config.yaml
d_model: 640
n_head: 2
n_kv_head: 2
norm: "rmsnorm"
qk_norm: false
tie_embeddings: false
lr: 0.000443
weight_decay: 0.28
warmup_steps: 295
decay_fraction: 1.0
batch_tokens: 262144
MLP neurons of a small language model. Each row is named by its layer, matrix (gate and up: input weights) and neuron, and shows model dimensions 288-415. Each number is 128 + 32 x the weight over its row's rms, rounded and kept within 0 to 255. Numbers have three digits each. A neuron's up and down rows have the sign that makes its largest values positive.
After each neuron's rows, "fires on" lists the tokens most often at its 100 highest values on Wikipedia text that the model never trained on.

L2.gate2689:084105145081136122151133144149050102153128104163108161069148104167091155123120156110201078085171110134111105175162100183171106177196071165110119146186141152140119068128140141142184108099104121145160085099142159127149127129135165134125117183116198102115043092148190151173100185092126104136135133127176144123114118130156095174117170117084199124104143144166100117087135104116091098150181
L2.up2689:161092154086146137128131061135160151124058183136162138087154133133119092080162093142150127108146145093181130133140150107132145163105143118148140085123139136161120149107110150104145179161113095176100132124148144108098111172146121093092155178125117039175071166181126081071133102077119101165094138122105061098138142113086121129152143122133136124168122165101170123137158138140140117091194
fires on: "ly", " of", " to", " a", " at", "ed"

L2.gate238:114111098142149097117143095145111155142107173103146189139092106090105185128136098116164121114074078165072102108106176121095116140135100100117107142116113158081156115136160099108099103156175149073146102140081178154184118131121139186079136096128125121129105097153155154155143217078124169086148163178085124094159174112117108068135094138094126076156132160142101125061116132149121121090147
L2.up238:081123161110092113190086147141112089086150118173075098090104164088115096152088111112151151138133050124178107161174173128130145124129132146134148148111125097107088071141119122071130139108155105144123142101141162136066188130113134063138125124203155124154079164051070096186070126116099037202124095107122130110138145148095100117122128095112195142125183146144121094137141126128153136111163
fires on: "t", "ert", "u", "an", "ood"

L2.gate937:103091119054102148130106131105122155113126122121136137101151164141157136125133116146113148096142133133146122140146144146192148136022105100134119130126118092142091114129212123169116118129126137115166197137119134141076223135099162089115092091179148121145146136142079129097115128085158091115056060135197147190139151120145064190127137136124208120157203133053169071076106196200108092141135
L2.up937:134160163143135144095118102201132179147173117133109101100197158085135169169108128084089125067101112111193172082140155026198130181092120158102127132164138119110111129154173120088126150095174139130159135169128119201127149076130097112114089112136142123113126084113107121140086073098122125140137175138098123190151095134108112135128162128173138134189095121099090167114100154159125057166148
fires on: "ic", "ary", "ent", "anc", " Me", "ment"

L2.gate275:103151130134093144085081182169105139137176176175154132134178057117186130092140059180136140097164127149123158133155179102139152145149103132158131109122162204148143181112081120204179117122187122121137167094114082125141120109184113117127121146181127058141161135179112131127148145092140144127125139180108101126178168133121166091127085107101125138161154203103116115120077094093092151141173
L2.up275:084136148116084187178129103142124138122141102112087191172127087110113108128126114147097144155091138125109108103160130107139143128157176110158119177168150110104149132121132129101118159172131124115132133147215153076160144112168186105143127134142173163097165155139146121145148113119101151136125101101123195082125116097125139091128102116113092144172115111140115051064157176132142163124145
fires on: " with", " is", " According", "ice", "y", "c"

L2.gate1349:120162128088131154084123113131072152164175094072114081103130124143155193100138098163156115140134165113119086140153123101095117128115114124113156169137122167085191126107129138092143099141160113120100161106072164132151141123174164147046110137100137066135101162130117107168125097152107133161099122131161108196096117161101171165153113137137158149098117133118143073103155113120136124133163
L2.up1349:134123120109077153178137194178101117125127147155097162108067155141094134112109119152165080161091150093040164116089101103097124123130196111050118083151110142123177109137143158123098121115119159100108079148175100116104199095152081173198120115156112161147144106156123128075137098108133156027156129109203123135039124134110159153122084113167117132135130153101131163123101166090144192080107
fires on: " m", "'", " km", "|", " mi", " /"

L2.gate822:121118131107098189152170090168149057117157141126122100079113117107177128162140155134151168173162135129144102141078197073176090079128069087205122133226094094158147168111107174134157148098057152125083172120090199137137120106093093125109143185135097114119185159108114154064154115120131124140143116153181085176147117172147117151143139141096160153113133112116102110163140172132098107132126
L2.up822:123114121144089137132116087163165155092148169157119161139151102110171103129124104142134156099144136112045115164160179114139080128110099138171130122136101143102100181064164078103117124136134101137154122120164137106176085088065186149131130129184116119143100165126186131101106088116116108107138136120080064158168126144109151099157121106153078068139110070139120142130105137126156089131110
fires on: "op", "ach", "ops", "ior", "fit", "ad"

L2.gate890:072110138056116147053108188082109129175168155107117158157189132120204108099154106101160163151196122145126103117101132144167148109142134113107129109126118191127121152181155092090121146121134188122068114097163077129095121132199170113147106162082118132095104136107197128164111140146101140126084171145113156149175167206158125180106075163104112129128122147099185105135157159109105121151135
L2.up890:148077134173090137181144145126122156113131116116086164142117093179111131216123146144138107122176096067158134152117130148130075109176181143123138114147120101130169118122136104155089137145156168175133117105069148123123083102149114160126074102164161114124146126123106163079124126133129179163163106157137147145150093094180154100057097110114130164133110134167153200061143118190122158177139
fires on: "ap", "5", "i", "g", "ic", "ro"

L2.gate2529:160117161163071154096147126160125085142164125123099116139110117107139126138124118093147119106114181137080075119138182104164037075130085100101124099149058101072202146169119096072119187114127170147188096139166155146060138105132096173142160163142115163143157161146142089201142171197080125121160112184158155112143097104105121164095177173111109064105159121153105103127065157119153136168114
L2.up2529:100153155094165151181136146138116137198107149179122162090163099135143173138135114103124123108161133156080146165108182165154102145152092118144112143120162133158161094146177168146131086124121103101108091139136085157097094115156152146101162102158143112177148152141151126066101131115097140114091085169114119089085185181101151120078099145083140094142125173144068209170159118143089120101186
fires on: "n", "y", "at", "ern", "26", "e"

L2.gate2814:117165165117127201124098185142141149144114121169130146123104153165107147140175129159122140126156161187199091127113105169177139118137112198095157131124167130178103100087105152134162093105079112112134074153160175148130109137070127123149197144142126145121165167151137127146126130144133115140145124091126138116092147143123122141111149126099134166102125166146154161185136172126134120137147
L2.up2814:134109124110113163136154142105054098124112090117074165088190164101119126167106163083180130189095125163118103123128123115102119063097129100141168177147153107110088138115145100088155140140109115080052150096135081104133120178084156126149130115146167133106118196096075097114134121172143166114153152165151175102131040121131150197118096158141147158100108152152116098123101132168128113094104
fires on: "i", "ot", "y", "r", "e"

L2.gate227:136149106160076112110151150172123106106129124183191195132121078101078100112116146145140099139109106141108134145134192153133142102098134096142106119135157131148116136097119091148185167192157137129099134140139138152122134128096117145146123130166131063072099097137176099116141133092122155167128157079108142079122152129182116111076150158125099055109122148148142109105148126134147150048102
L2.up227:133142133144035172178183172132140153103128149135111172111142098105123092115153109140108071116126083106094154106200133094150121093101138090173119104156154077124137113081145148138160114132166152216115162093120149138090166111146121155140107109137133076118098124111131154124142136126094160138126096122137146152146094087153127124109162112150087164126171167141113139161158085143115118156196
fires on: "ul", "h", "il", "as", "ol", "is"

L2.gate187:116196102155154148048116159166111216112135192144138172114139128076137117120150061140123115106136115173134127111119140181089141125163145104098220078157092091099183162128171151201148127175135043158180125112121131149168110129125199128086136148160140044125112145174129140138080120106106188142113118130155141124131106111134120116128114180170120135172104094135109170108098157162099142135126
L2.up187:085185093139088126127101166128119137083131160099104069108180140152123183100122109141117143126170112168148135147122093162088164112119045162187110072137164062130171130160098126147159089138149122158151193190142104150066184192127145101125142098164125063094084127114064081112102106129164149137104185153152131176113104165137111162163115066141036174125112140110193096087148170115119106085138
fires on: " |", ",", "'", "a", " 0", "i"

L2.gate948:125149116108170137088147110136093173076173204148084099118149106093153129170066100131106119131136113144042160157132174165119142086046139132109164065044126135138123111088199138163133147113162088123120166132152120165167112099192070140138106106134151083092104132136115176162112137151146119129158127156089119143094142188145101126134134135072136081077121201134119088148171063071074137178087
L2.up948:082150133086150065103119158119110145167112101095153119052092073061152115118164112090158124195088135152123159169140136144086126159143099146141132152138088207135111108115077160158184143111129147159113110141127201141109139148157114141114143133144130180113153146188113144143108164102084144114078107170144107097125109135078120139161111118119167084136144113129119115149135131089147133163134
fires on: "s", " of", "S", " her"

L2.gate461:094105172087121156113154116146047125175096128093155131140125106158094103076128121135137143110143102171096124099119172114124139196142168123143093156086130154112070125112195134112175194092101104154115122101141190125155132121148189125128092073107155122114120223141110119077146132148099164170149081138114152117122112077097104132106107109123141105055128103108180055110149139063066157124165
L2.up461:084156151091162136162105109089138176156166098104081122148142194172134182116167133137113107116101132124087063108154138156127141104130122098213116102047068180116124089131120102155171131095122201138110144172075132154169116068190127110126136159150122132181108166181185068111107170089112094092120061130129110149081086101176184114136130133127088146117146132171071105125126159160097124153166
fires on: "u", " gu", "on"

L2.gate712:152126125172136067148128068124143117047190099106126121111127109132089101117116076167174167103074146111125140100183135122075164109091087078172091168128154164118145121080098079167114119112121149145155097192112113122089186176073176104126122138191088097087127174147148111156157060170181118156138103055205134169143130140129068133172063139126108102056134087084135116120106142074102128122132
L2.up712:111084125148087115133102130113133110099071157133096084190152079117112118145151128126152093146092124157103143085148124114171093117093111088175123160111104115131121118143184114139145087161121116095115112107066120146110128149142089149143088164158148121120123150075093132098106051121148172096172128157119187182104090132162088076099154161158160117155094074111192093124119167094115093143119
fires on: "por", "em", "ut", "che", "om", "e"

L2.gate849:074155056165130179136121153120091107152162103126157181122107109116100147108162154154136081103137143111122083190158134128133137155114069107129122156118161190130135148120116100131151108105100155097076099141150128177131120181096111115147100162130171133099139170071139153120167135101188154120116119121161142110128109154147184115121105132158116127183166134150150099162090158126170138129109
L2.up849:086091137181099106120159171152142122133142097071176135108159119114131137165120073109090191175092072146157123172155103103113088128133092134094124141107087186147154104116119105099165113102145101129111088121130087062110125183108153132087109054130134121111142127114155123143087121086056106125110174153128116113102092086165084098120140125102131132135123114090097134151119139103091107104141
fires on: "\n", "==", " ==", " |"

L2.gate1342:156117105122146121143115129162100171106122111133112144138129173160093083101152105134166137101151217149121144126113159107094063126141122155140103181153131125128175102146155071121094077158158100204128123124169157172164120141210154124153170133092159160113166108136154168083101128092153105160105146082140167137163147113067095132110156136082061134129131153105098179089148162135152033141159
L2.up1342:095115084136078115146130077120084118144087135151111153077116092128114132170111136078159160180141149129197123158154111161097073126128119120120150110155150094109189136159136116101095156119108123118155102171099122093187143164129128149134108165140124114195134081139152140157091104107139102159164055162146121133134123137153098147156162132129131165125124093165137083161138089129094102157121
fires on: " by", " which", "is", " $", "n", "it"

L2.gate2226:153107098153124106129119158134130130124141132190111142133138062156138105128079091117116138158219087114093156131121152130138093161148117113152153106085101185142144154103154113161153155084181107095106159115137161099167119102128086190128135149159162088098107133174135100119058131082102175109159206131106178137127138119051082170078105124155148155071145134121116125106144115121129076128128
L2.up2226:145114133137064125158122124157152145166161136092107106133072151102124147153114131118185124086114113133134148082072116107170143119141083125110140096069161132086114009096113167104097146079150125161156159123132124171131068120099160101165102106142152049122159192102086154135154113078115083112117050110150098112143134149118109139113144168168087124150140134059120117117101097198090166132131
fires on: "ir", "ay", "an", "I", "j", "ari"

L2.gate1598:130121103122189219083084144097119080128135136123129154134145169126161106189144160077106187079089104088028138148178103139112115179145160138145146188196073119061104151086132174120148123157187140134176159127122131078090115108159100138183125157085153165099123137165117133116151174164170140079141090136124140132162140150084115089148147107143121102124139140119154074155125152161136143109109
L2.up1598:102102158132090150137125139124141071136096077149107164068159108159110130146115104156105129112158111130113061133100157153197099136089122168108142130104126161139131161050104072176145100118164152106118142142130114150151122124121130130097095088051124108181084111141166147119109144112083164087114123130125211152088098141084161113134114142118101136090079105135129132129145121106107107145122
fires on: "le", "ac", "op", "ar", "i"

L2.gate178:108120103137099172135120129080110147133163184101166163128127131121165126134113080168100164075100140130082165092142124206127097097105090098129075122121115115138136132146152106177160188142126136109117085115145183140153111142152172111087155144049138142177171190102130057180133147121138159090150116132156116136130142106161150147158159121124126108198164136107160081041093130097114080121149
L2.up178:184168137133149103116118103114113148090120072107122129115102088099117112157112139107094148118082137130091159109132118104170160138058134158105089136123125115092092152099121139174136153149096097129079242116130129092192156097126094205101083164161205122167136076117186142110151118150077166058117132145175069138156156163081071160151134197191119164144150158179179124141045220142134117150132
fires on: ")", "ap", "ic"

L2.gate982:130139148082116158128138075185133128082093145100220167088116115106150130170072128175126201100121142111074156112131123122157170141148131184153169097096160122102142177201154200092104147140140132136126098097123157082113138140153125145127144190128148148202066182127191155171092126075152062176110144110113139105090122077117142133229072136106175141071182201122141112144161154152118096125071
L2.up982:128143169108151174085098098146104158118090121121091124081162138123160151149078122150149162154096120108088148168161120161147151192091168154107145130133085138156168117120096066131146116104095111144113151141128154118175075179127155133163121147118180189133107112158132122129160121131083148072111096114140125096149159155097141119083182138146156076090114111096126087148135141179106143203106
fires on: ")", " (", " –", " was", "2", "s"

L2.gate2381:170131190120110146120074130146148166128057198185156092138113139126112089166172134154177190188126118106168142112126165133091101108139144145073147180173090089189141114148118090134167147097111101161133089105093138107120085163129135150124132164165107164106131091074172177114121110147117098156117137124080139119086170099131101152173184164093109118148152106155201124106120156169158122120109
L2.up2381:126171146151133117152173095135066127114164128137110109079120142145148190119117180123135168153191122156114139101159139143139136182078157176110159129134144110148133161137117168150087099133127107118166118229101181117139066141179145118097075114134196083106163080116134081131077101146119155188099169169167188161117163106130108142134146102116107126240147101109159124159092164100091171088146
fires on: ",", "1", "3", "7", " |", "."

L2.gate1475:131150146167129174090124136182127082099109148109090124217104094048084146122146136128099145064119138167113070117124127077150095139181103147092162120121117114152113069127143114111142122128127211171113172095090108212169123097109084088146146086086128162152172073129186155135127089182198135156114122141123104161104123126134096104072092137142151126081155153109105109115141167141082107115134
L2.up1475:104146217081138206148141100063074165159150109114144109069110128094108159166143147140104042151170123158104114086076129156127146161125164123149125131114082068164106068151117120076130143137068151146130116165137150169123045135080064097117160083111173194140152094076052177109151135137150202136110140088130119062141151104188100162084085143120116101107082121137090121121097149127162109084131
fires on: "y", "e", "en", "ing", "ishing"

L2.gate1830:132213101132156143108161169122072125199063124138155167148151060154126105087126182176108144126114124114116142040113144204148103092151139161109158114135130118098158079107119134152148111146155163144091166126068127203130110160158107145133121150174112155128112138129125122100107067106123124128115171143126127114163103169112064101121116150135151109137139101112138145061136146109125129111090
L2.up1830:100122146158125088132055152158124115117159096131137136138112113162134077085155144126124068125123189125096111135123086121136121179138101176167093168111156115066108140129168144096205131178149160158126177135088107140136188072148103115159101180163177086126089155167114150181079067154145142119102136135172110106141067096135119086149106143118116115132134155110082096110145142149117103107148
fires on: "c", " acc", "ac", "-", "ue", "==="

L2.gate1324:096118132113093126115094135106144166137108134132098125160132141069102032133106137136083138144103195132099096193145115173135087167172088086097199103122137104124153130129168091189140117097135113107162142092148185165204191174161087081170137210147197133146175095151126109148113130073156109202118100098159154169110110148127102141095110141127098114118133132104113115088193125109089112124164
L2.up1324:075134094131109146166142125183122095178100183105147136092115120122111154140119082162118136173148145140130144152139173146118188122131098126118158126134111079145107171137114090127104203169105160143152086099156074143092161136134110136152077080099143161080133168110137075056167111121128170105087167151194215174118117101114106102158112138123069125135103105145127131169117181164152144188060
fires on: " by", "ae", "ent", "is", "ar", "."

L2.gate334:163106161087072171159156142070113138126127111103147132058191134128145174138112142066087111189125123116170121116132147139098152128067116147139117144097126138122071099050115155112107069136121081131201142111157091156118145174148114172125089149139136102137121160112119130135101135082116162116085084168094072171107164133156154176154210146141118156141162134073162181110142164117108088112107
L2.up334:120124144134162158164096146109104079015144192121111114085115087083096162092113140162107127166074110088161132093174114149158138110114104152128168084131107200186143084168113158142087097099116123090163073018094070092108162153124155164103136092141099149154148113090165134125104102161122126103052060121127167110090113054178124127087145108104070116111110163068117134109222119185090124152073
fires on: "end", "ert", " World", "ort", "ect", "ish"

L2.gate1195:121085069106160155156186101148120083093164131132157106124182110172116083137183115106107140165090123150120147116097134166096112136113129142092078134100166088118131080094129113142148112135170071093130154180141145124133093090124152150221144138113099183089146115103093142156077155079133068067149127125109053093143147105122105180213166158093129093097102103092105186182120075150130179102134
L2.up1195:164174142076086133105143180154107098097089156137101148133119119147141095102088091167186138122129113145151124158120188140130047121197120164173128127139179161174129113139056127130103127100088220076061146076160103163123102170115064149091165119167126150115133104144066104129159105073084171148165107165114179142039106124199111143176122110162109121138145104134014138122113129122148138124117
fires on: "ul", "l", "in", "p", "o", "el"

L2.gate1774:131118112148174093142131150125127145097139103133120125110135128087186132077160140115154120099159158135099138165150122137173119038100158106143158119149139115162142110188132166132085103058130136144121098147188147142153177162139181137185113135096146144144155165144174147101107161099159156149117125123106109114174086138116196099221179163126120094145114130181138144174107134176128109110120
L2.up1774:151149113126175130176161181112139132181127107097081111148120146151091147134162138123132131202146109157096104068140110141142114124139148167122080071143145161084097134088129113116114109082130152223086122101094156095148142107130151099131092127067099113105123125124090124084138150169151119109089076118083141149116133063155126113122135110077168168126139179200078081169140138109105101175120
fires on: "ar", "as", " released", "urt", "k", " Grand"

L2.gate2262:178142084102152168097098113147121091128136089132170076152206145171087125101091160160116080127116085103100105176124136099136124127145157103094129114119134110132153108184111141144094151130153181124173150131148095166138120088147164136162087097112164124065141161059162079159181088149173201150104058157150109169150146094106106084103153100161088118107121146088159149132092120122147160119141
L2.up2262:092150123149183124138132123183088136140196152132130131122081175126137145071206116149130089129178120155082112119194139229156107160171137122122165100085089137135113127129167157153106119087177106162129133131144149107079135057109138168152112136084153198091095097086080171149131117143144108145152140101130084148075147145131084108184082152157142122092088151144120173158119085156165086124124
fires on: "ic", " Mar", "al", ":", " American"

L2.gate453:124179230132133182087101165152097094100155156070145126176087143096168127102139093145146117068139155106165171113178114141091139090137157144191122178137103173134073137181115101096167144113151106177154138127072149117149110115138129159124189141140237151089140087115154200133108096101104163120192130148088098157107106175092151129093109131070103115143148189181117139152099115141145180214123
L2.up453:182108132134169123155135197107172094172070087148167107144174086124123104155140123140171117104184069042153118123144184113099075134148171129119092161083141186146086152107044107125151156163145146145137137144078119126125101120155180159055133144165105072097066076137164153095126083158085104150168176149088143104062088087130131060146153075123154164228145121117119077086158114131114172205099
fires on: "ing", "st", "l", "f", "w"

L2.gate2908:093094136142131162133168130199104083122144111145123164143131134143132106076158138120136106116178097170094146095136127211201153110135149100120164105131119126093128135120104056125148140144144133182149140127137187126096150114108143071166112117161178119113126120136102122104146173086109145080057139078084130105122158152174142126131137127134101105157044095109123069081123090147150153162127
L2.up2908:156107137147099183139115175148151129112206151074125117166153079098158138126080131145123145121146111131082148112119233130097128093155135127184181149064135067088053073148128150087184138100071142155156107137143077165126108140142160141170116126101092130097091139110129102158113120149122178100141107098106122156156115173114094161156113117119120119156069128090115144131126106157116141111141
fires on: " of", "il", "ul", "ember"

L2.gate2858:149032149177136096059097129114067126120100139119136149135179171172136135150169119192109110162091132109144147144138202159150129142097142107213116081153178125114135127140092136164106123122148126115087151055135157085107119149080138051115138083111146170152105134105101118118075158121110149134131192127120160146152148132081105134096081156099101146112140123151176154106128155098144106138187
L2.up2858:099125123150077191073140140119120172184088116142147152174134128131192121080166161074157118123046143139159102073141121178130213180098128178142122077158146147120107135104162147145076114175080129102066119129137151119126102099162099109176155108137125076145161122148107125108124170140147126081066127142121098102133133160111167156104127097068062059094084137097139139103114159113113120088106
fires on: "\n", "D", " of", "0", "on"

L2.gate1698:114122163178168172113143166100165128132133186108107151136061111135117154173087166079163149142064118144114101112137132178082194104117151085107138168093120065108148106137181157195173098140160104123139105116075136147162098144199150145096101169110151141093132133139140130196107105123139191080121180084147108091193137126108150103138168153171111154135143138118142161113133130122110153095087
L2.up1698:138153111099150154148175091146121142158104129116099060139160130132126122095101163157157115141125104165094162123123160105191126155139065108147102154126095140124105119138115139100173172194133138151094140174154153146089078150137162142209127137086133091128149110156098143139106196153106128080093081090117147138174046154177160157075152091104105099106088172137095058140166109096106160134123
fires on: "ac", ".", "el", "al", "ar", "es"

L2.gate2249:135137163147085078141118113115083134118158172131132121179075160144147172126180118113113144096076094122121126197092159116176161137076135149181101167130158205151093137128088140159128155106178147139111148121130162057079117115119149140171136078092147179051092182157143135130141149055136127096149137165111116199115083123095109115123088155166129136102169127151098125157170093101146090139101
L2.up2249:133122138138136160154096123138112099077151121154137122138133135121151100177121177156148136110094157100125050099114137121153168129133141105037107124068099190168171068084131102146072173143125089131127136078135151086135071180120169131100098099109105150131149124110101141103101112101191185091112189116118127175185091134058130136121170083121146058148110148103090091119104095151112157118125
fires on: " to", "y", "re", "ir", "an", "g"

L2.gate2156:120170184167161100105110178122096086100060171132185104160140081122164095087063095175125117146079124167111109122088102119096118142149169091125128173161139123157151079136128077137163122105081102097137134127119118110152126156138117123172148094140119174112116114189126117136087125128153106101118142165130178108120105121163152079133148104066186168189163152105109083142088165134109140134091
L2.up2156:125127148087144121162063143153168107121141133184088104127178109130117099122103131154141147171098091156098105134118095121147104109145103147157135122089124081149166097091177121127083091176118168121166175154106168182100169170138121110174121136101107179073110133106138151150158069115123158162074142113150130059198133186130158123042155100107136123139089101096105133094109151132122199097104
fires on: "er", "ater", "or", "amp", "é", "ert"

L2.gate924:132109160146161131157101146123115123132193134095133144113153081133155099167104106139134133074153140194130164111134168112116122145114141092119165110114159155105107101096177107131168115199086135132134062138060153070141166097125163084115141099095146099141165090119157172087077117118127116067159104103142127151132148123109145130099138051106161006126124231124141105111104110133138101133118
L2.up924:112116156141118092122096165082139165092103148142099128154091104174169141178116090117137131171111161122165121108092112119125128104158181166077161145124179087152103129120076132167151150121145135113133144166128186083105140143105162114160082157141115105163108155104153110150091137126135170149069091157121127105176110157070170126113167143107123127094120102157110115132098071163108184126055
fires on: " of", "ary", " there", "s", "il", "el"

L2.gate3172:098140115155129109080116130140109118141137103129127121156105065137171141072096133141119088127120134200142145142133179139120098172141128115116129073148135144150100127081073156100145120130154098099137125074175163056105099138114115120123157117099109106133091097138119134147143059162070188129143172117140176147125116100091115125157128091131142091134124155090165086043139115180092136100140
L2.up3172:130152097079188184170136121054083103130174130062124138122155115148092112102130040185089076107087158169106131167136113052111075127099105100074126122075058133139208081089160145101105089122153084090149174116162125186082117164156162158094097157117059155140117162140128190097141111148109094107131114121147175117190142158129150106177186163103034139165154100081149157130150152126177139116120
fires on: "ary", "il", "er", "n", "or", "ile"

L2.gate3185:098134153158137139072161138147122116078127183063123173167123174083107126092111058101149135171174100127161103164167139044147200066143151134165116135123168160130093181114134139153126158091159106121090120099131139171154104130143154079141122170129197120118095142163187127119087116158162067138145101103137173106124096166111140118093160140124190146153168077172155182097152148134145128060114
L2.up3185:089116117140111092119119132099141115167096131161159128123124133052163137162117130048142171081167084141166128043110120125128125110121135049078155107106126091119158119110133143103171112183161173100155138168162133150081132145099072172132123085172075118095123106118120134112134156128106142163148089146128177129097103126133200166124134179125168151196083128071166107074105180147177209077132
fires on: "ly", " with", "o"

L2.gate3129:127132152124132153078118084178191069111099133116118106156168119087164094124062166111134119160107149118144134126114149112174109197123090125121139109112158141124144135141083151144089158127125099054161170140151067078141113133112134071093186159156112130133219172116078106132180146121106090139160155129149154154092143163153062113127094138157155164143125175145060202142151117135123113085155
L2.up3129:138148108096139098171177105148183149106129161068163091117139135122167086091116104144057109127113122084108147064139149149145126062105061120105136090180129089134147134130138148165087103125123115104091136109129126084147102134155178150164111183219123126107114107120070137124116118147158120199066142136122080099077155112101136168139128134105095128169122079152156105137111130159156098127116
fires on: "r", "ach", "er", "if", "v", "qu"

L2.gate1280:133184115127102135121079215144117045089141133132115109168215057184155124132131133147169165135158151135158140153151141108154078141124158125179103175135176162124135157104210131103112104137165111121140161103140104105142091138116184104176130118092167163102132149156109132141153085136149170122177124107116112109134133158126085083129182056111120142194093118131134170126104159143122163104098
L2.up1280:125140124183088124127117133095125128169170152109144169089207089151130157198154129121116113105154157088133120190107135112170153127067065143193161126124169131177171146119156102117141151062126177127118082167133203132113163167119094129198148090154158105148103160101141054097111140068161153165117098092140192134122114113136120066135159118095198156100121119146125117058159142214182135071205
fires on: "ay", ")", "ly", "y", "â", "by"

L2.gate2874:149152138151141153171112126134141088136174103101050129185126106101138173179116115163131129109124092096168199150071156152144150119138045125139152144131126077102110148150136115115153127137123113149123133119178171097161139117128135110069071125094154125165144160155116136097109156086126171092086140143167187130111088107083124104096125126139128115158173112143166155085147188114093134184162
L2.up2874:152169113135154156172158169078158106126212143168196155123091183148089108098104128114134074154184129149186105139151095155117137124197114127150143110151167132101080112182127156137126111121084109170164126125181124144086152136053153095109169144107151052132111097086128170138129128105121114139147135141076091119140143131064098155158094109116138127113117125097144158146158118078135067119130
fires on: "an", "m", "ri", "t", "-", "ing"

L2.gate1607:085143136090139147152165133107101091160070180098132153134139162067156140211117130077167189132122125110089091152101153141176170048218090060138091170087112110099188156119106155072132217110109114165132094113141124086194140123139152077115062165132153122134126140160145155144081181072079100126130127120112088091108121153116103106119147170153108139080123145085197110133115120153193181100128
L2.up1607:084129116116102150150127121101114158119198108103099156146122111076096105066086136096110162078111117081157087126070086099099115095110136147090145149082104151154130124109178115129150121131117142133127135148128161128101138156134168116124110145125118152168192115143112157180100135148101122153102070158155095137117188114077169138158115113121125138114099114088059173157181114104189153164152
fires on: "m", "th", "t", "p", "g", " p"

L2.gate1437:119109092138130201082151137129105111130160139140118161118128097143112160111172166162125147113172158139092138119118138110153164112094141168090118139138114188142137140193137173104109131109117093121087119160147114125198187098079102085194113192143123138116191145098128187168083197181154179103125138090137140071153116145083104135155077089092127138143099080175097149070068156080105149145160
L2.up1437:158077117157088108167160129193104174162106166167114175059182126109118135125155142061146120111119051111150110112088145094125185173157131093059130116089173140150189105139122056155127087083086092135119127097159101113126149117141117175124160137132180101110207132092105150144191129138104122073138124178108145093132104070103123162127169102138126109154090179171095172145156131185136111156075
fires on: "y", "id", "ed", "os", "ess"

L2.gate2225:062055100137102183161134158133084123137142104116155133117146106074129117139149078128170068121128131169049164131168155147163127210178186164126126119153104125132111145093137148101152140149127151189118156192101154099172135154144143092110116126135157143129075188112158118182142120163141067123135150096107125134098165112136161166169095096117133205120117141068145139100147163077124138102144
L2.up2225:123133145108156148151134139126096164158116086114146187139144134158158143104128156134116126102174198153170090128143128190163122142126111123150044131112149120028098116165131094122192152167121091141062153121064127125124177146169117156074187098187181157043128109158072098129097086089106131124102104201188097074089131146134141099134182025125136095167136081116159096143079140092101128123070
fires on: " of", "u", "en", "is", "t", "ast"

L2.gate610:093099114205107016141139127127106124113095108139098141064109132124126099130097121108151141120112105170167090178087206098096107108126118049112107085131135133113126107160148128138098136099183157160137129085140058109108108082081084170115096149102147150152052097139187111129145176156132181146105155181162142123139128170118166113157116132139104153135149098116157172075171128127175130103164
L2.up610:193113129101160134136077120122111128114054133118128122125142102126100112138125169150131112140126098140134171083180121137186191138057158126114167176151123145092147112114111119098172169107086113182105146145102129122129103105082143131180148120153137122139101121200156100103190137094091120144175105116149098151091069151196086082081092143110117094172084137054117095138114092142103152153137
fires on: "on", "z", "H", "os", "a", "res"

L2.gate3152:145128177126084153149112136085118226187131107165114161094096133136170118101114165141085202071179111144185107132108120137138119099149124100085147084116153120108081091187159148165122111114118069120104093155190120159122124102119137159114116116116139158095129147146185152135021125070183110153176149091162129070173145110123129184082078185156096113101117136118190179147132149086139058107129
L2.up3152:113083184136140083167152191152157139156090089094095153133052114131162097079118172120096109103132109089123154146129075111156089108162125181112086058089112121119151099159160157138080049048191112171112093117110057189089169090126141139154118157136171128085153089201142102129111085124165180136121105139138140063169132123183115218192132111165110128153171112125126131123088118156142156139195
fires on: "-", "ic", "c", " newly"